config = dict(
    num_hidden_layers=20,
    hidden_size=256,
    positions='learned',
    qk_norm=False,
    parallel_block=False,
    init='trunc',
    learning_rate=0.00852,
    beta1=0.95,
    warmup_steps=200,
    decay_shape='linear',
    doc_mask=False,
    train_tokens=698800000,
    dataset='wikipedia_en',
)
MLP neurons of a small language model. Each row is named by its layer, matrix (up: input weights) and neuron, and shows model dimensions 0-95. Each number is 128 + 24 x the weight over its row's rms, rounded and kept within 0 to 255. Numbers have three digits each.
After each neuron's rows, "fires after" lists the tokens most often just before its 100 highest values on Wikipedia text that the model never trained on; "fires on" lists the tokens most often at its 100 highest values on Wikipedia text that the model never trained on.

L8.up124:139144104107115096148144124113151104127116132137113133204142086122108144078172094133132123132119145121142157103114153075131103100150153096099166119129134104168147156108136120111178099138129132093162140157100131175143121159148137103144141130119119158142131077149171144091122130144091063153
fires after: "-", " from", " Di", " of", " semi", " Ar"
fires on: "-", " the", "V", " of", "é"

L7.up257:133132125144118091139082121151099154089122125131124135110145171122120132096148163155145055142130094151173145075155127118141112133135102147126105142110129138099093096187168109120137096075113150144132158119102093105200103140153165113110123155116122151140101126137084120152137111100121123121
fires after: "-", "–", " Hun", " Release", ":"
fires on: "|", "2", "5", "s", " |", " date"

L3.up174:133144134102123132149115146151115137119125141165092167090147089089112124106118149132155136149149115120131117130135168135115114115130153149117161132100160103138096135122105133159139105161116137122167103094120170151130157123074114099085120097137137148101112107118160090177125114139088120119
fires after: "=", " |", "|", ":"
fires on: "\n\n", ":"

L4.up964:168164076090156100095099094147157128127124132098143102108116117116108120122119141111109127106135137164151175077139136145142089142175106166102142121114164103098095118147120146168113116127079129125119144164136136131132107143102103124140106144152158112121144123163126110132140139105152176148
fires after: ",", " However", " so", " as", "hy"
fires on: ",", " he", " with", " and", "th", " well"

L7.up392:082133133099135156151094133156131136082112109138121105129151131125167119150101159136109143108090104164110120135136119169134113089078160073137125162118140123130126132139113089124122165124108099129133099102150098107126118108131153133101111132126109112159112093175178104134141147133133149140
fires after: "|"
fires on: "-"

L5.up265:136155078118149133107116129106102109085141087100098173093152101098138124148119185084122119119148136072119108094087166091121087103163123154136128129130105150114131131133143142104136136137088108128103167156152140108109148182085124171099101130131091085123148150121091127141138123093101114145
fires after: ",", " he", " it", " However"
fires on: " he", " it", " did", " she", " was", ","

L7.up57:126142124132132150176132132121178122152167052118170153128080145122129116149132085150118130127102140122122098133131079153129160078126140115171131131100096138125108133149107145142188116108117096126119137103098110153148098141121132120097147129163152189112141105137120152126101115111116125166
fires after: "=", " =", "Career"
fires on: "="

L13.up281:141100136146128152121103131193088126105107138158192137136151073162162156105116141119121161113123131118178134162110152108156099104139136124097164130131122142144133121142093109115106109115133136114102135110151114109132151128107138139116153110154157108120098150143150122105179131123112107100
fires after: " |", "–", ","
fires on: " 1", " 3", " |", " 2", " 4", "0"

L4.up847:154112102148157109143104120158098108097157146130119178120119076094149153135107112137085124112094119128144120117126140150157094135132120123121168142111180135135111101109114108162125126144152157133148118176093102160162104102161082151093106152143140124148129128106154153125130102148138113126
fires after: " |", ";", " vi"
fires on: " 0", " .", " 1", " 2", " –", " 15"

L7.up164:133109116136168138155095134126118158107171106125143085133142115153171145102170125161043070180092114129095113110132133134157143114113113125094109161131136113112107134135123106132127141125118124092118151135126081085117137155155154115122086111137106139116120121129153137110151134081106162114
fires after: " |", " 0", "|", " 1", " 2"
fires on: "\n", ".", "–", "  "

L16.up633:106145127097141115100133117156106090127083131104122097137139135143096129121102147148124126178152156102082125124136104135127159110127106102156092141103191093115115154133148128167164188160157105141126115127152137155155165121167137129139126144133128142127104099121141102089119116090148165167
fires after: "-", "|", "=", " =", "in"
fires on: "-", " s", "\n\n", "\n"

L16.up589:158139141145128140112115137124120137117127128114103093131152127136125115099105167100160149195103099135131120099134163139111146143126131116139152152143127146083112134143098140134107159169175102149127144119123117108127125086154122114114153140132154126113185136139101165093094120120139136161
fires after: " \"", "\n", "=", " a", " the", " ("
fires on: "R", "M", "-", "S", "L", " s"

L3.up146:119092129120129132148142144137127134152118095113098129132117135092090078108167161149177109120103151103095093155141147140168149145123157126123180131116102098102136123097111149112143150179088152065143109151121196117104092143108107119099179138120152139167143136090116134103110143136068142128
fires after: "|"
fires on: "-", "ek"

L5.up127:156065093132115134173189133132143151102139129097144146128126119109077139131161136152100153095161118098108114132125136122148107116120138165147144138106166168082144132180140105190142131152132131176150122170111101168105134187147108164135115098157122122126128124142158109144143125112107140131
fires after: " |", ";"
fires on: " 2", " .", " 1", " 4", " 3", " up"

L5.up43:118143169167166151092100135154157101095143110102141140112144089128148149158186135150120108120120122112155093132140101131153100164127097120151138101139166110165131131100135090069121146110118117117109132112115110128082158111162122129111140121126139162142137124104164187144105143119117133098
fires after: " |", "\n", "\n\n", ":"
fires on: "=", "  ", " |", "\n", ")"

L3.up293:136131174081134138105148146155119131056131168124145099139139141136106144124100100142123108107105152161167150117159114143108118144148135154143109127086104145103104091124165135134086126127129162105117121104088149118107125124145134152108147125133174179157110113125140123099110169145127114124
fires after: ".", ",", " well"
fires on: "\"", " as", ".", " such", " so", " to"

L3.up891:144169103083161125118120138109138120131142131151102112127074115161126146103084137146101188182116106147162111103113161122148103087136116136097176188128101135097138137122136143122116121143134117117156101140115127120138131147106160168107173157119110128158151105104098100102133099166149077148
fires after: " such", " well", " known", " det"
fires on: " as", "ach", "amp"

L16.up875:127129161144140152131074094084122136156160127117129138119151133120118123084145134145096116136091124068109106107141152147136122120088110131158092160114162131140124122124143093155139156150129137062089107150125128155119120102152165104144097126110123147163081131118158170138159168117123153109
fires after: "\n", " |", "|", " had"
fires on: "|", " a", "\n"

L5.up58:116089150122170141124110116106134130112152156099115149112135135105153096143152122132097085119127159120134145143142133140167145109139137061159147136119146114109099139161145118119155088104130116144134152105120143159132103141157173125125157145148146148140106108068132141147078185110128132148
fires after: "=", " ="
fires on: "="

L7.up574:204141112119140089173130142132105177109149112140117123172130136137135130102115107117111110063128126156106136090099123151136093102125099114145159119085137162134127137140112143144155119100143146110140112117143111144151113132108128161132154113167146115098163114107124138120137095102113141126
fires after: " =", "=", " a", " an"
fires on: "\n\n", "\n", " that", "est"

L8.up71:168140122150107136145128079113131134130131124132090111123118127107105160151144128173166098126111140102142138114161125114138117137139104137146130131113132113135166162112073147101152148139131142153124099164130143145123128126154133173158088150156128111110175129149117200116109153127068113114
fires after: "-", "6"
fires on: "-", ",", " or"

L3.up919:102151119163148096128156142137119115146115143163113144128104134112169118152107101121079120148146122161155138114157145145103106158095126167129153147166101151130140121154175139152096095111126112112115094094103127129178109073127161126159117107178130117124098114121142099137152137147110157143
fires after: " Roc", " fa", " conc", " ro", " di"
fires on: "h", "lu", "man", "ith", "ff", "in"

L16.up179:149114125128135086103133126156158128129106150158072075106180112122092106110123108164112137112172154098114118102095140161125101142122148131147192146117143126150083110124128127149132121132152139129083147104162114143141128110117133132115126115127114128046137131109154148152113122132122092153
fires after: ".", "|", "=", " |", ","
fires on: "\n\n", "\n", " in", " Lo"

L3.up244:122090168132180098144158133175094120125119105121135143141120110146123123102098168166183077102123110140131107139166116133131136123068177106116156121106084128103128109101169058076129156161121095108125150095148125117133157129126118083148132131153084128145148120157129168138134144095123158118
fires after: "|", " Albums", " Total"
fires on: " (", "-", ")", " Albums", " votes", " Swing"

L7.up100:139118097165114140151135099157129110086113142117135102159158106096133114132110128124137081159141103103069155123125121156135057090137128135153122121104119113091102127106113083143142148121100102146164189088150138145146111139136121112131087069126133114144131157111130138096170160155136144085
fires after: "|"
fires on: "-"

L3.up15:088130164129159148127155148131078142147107111156135084153141099127125160136098145137139099159113161154137131097125137157178122082111087098119137150121126105094138118116118120155089134149115125138120127166113140100120125144146125154093116108110136125135120106082103090102144148129115163141
fires after: " well", " such", " along", " ("
fires on: " as", " of", " with", " by", "."

L14.up708:125124100136106146094138207150138086119129122153166110159125093143138151088130129113176115112124121127154157151114117134115065119065139113112169134134158134151158106126152124135091112112138157102097134169117131140153142146147137151082100112145153160072148123120144137155083149127083129140
fires after: " |", "|"
fires on: "\n", "  ", " an"

L13.up343:111116128140154126101161124135129129110090092156097133163151153111088143123158135180096141103153071120154139109106100137140111119132091084159149148103151121146129134125141095147164137159098119143141146108131161135140149131096089120114130097157148124131110144159091108155130101084107139117
fires after: "=", "."
fires on: "\n\n", "\n"

L8.up556:119142115169143121163134157116096099129080128115117118126149091118128144143135113073085146114117098129150144159102187133144108103095115172102112079142115113155154076129090132110124101085102147125141146125099125141145145148103140132147166107141088173140166144164144119154120135117122169175
fires after: " |", " 0", "  "
fires on: " |", ";", "|", " up", " 4", " out"

L5.up479:132150143127119110109122083095117111135142086109120147077103120142116104135117089110140138113129077130165104123167142144111143117103150150108133137156116103148113155148133149089149120132122135112127113132092119170154184118122136154142112154122137104179179156133114148155108095104107165173
fires after: " −", "  ", " +"
fires on: "|", "5", "4", ";", "1", "7"

L5.up547:121159139110090116137078148154142134142170151130151160153160082117172111131136118146149118131147134136147123100127129163109147096110125110168154121099111132133106144157119130088153105088130096096127135064127094138153138109135119108135134123166135175139098131089126143106117106093152152135
fires after: " =", "-", "History"
fires on: "="

L8.up446:194129123130130131150094120089099136136168137118139081094127122079129172143119105128111129163121146107115119153103106114131139114099137165153132157142111133129116125122122177130133145102133125125149138078150134151160136111146142128132143127164151150074143077100124155116108118138144108144
fires after: " |", "|"
fires on: "\n", ","

L13.up67:145165101159123154135116147120131134166162149102132162156135108124124099148143176117128091099128154131170112129136105139102128122158132140119117143112119098147077134158125104113138131111147117125152116129120118153117136135149181150122078128131106119086145119109077151137088089089126125117
fires after: "="
fires on: "="

L3.up464:115161153144105177123109123116129152116159115131073138144101110077127121166117111122137117111087120149167117127096090110098155131152116138115156111134141080130100162136095137082154125148104173112154136146138172160116155102122091094099150126130143178153097095160104115148097113157097119115
fires after: " |", "|"
fires on: "  ", " |"

L8.up241:091122126120136087142139086106128156124096123136134144184169173100124084118104164140086110130132107111112131139099127156159099157108126109123125109118125127116096145113098076123121127144137125167132171114158132121100141125094167106129114127115099084164137076134106105117139107099154112128
fires after: "|"
fires on: "-", " of", " the"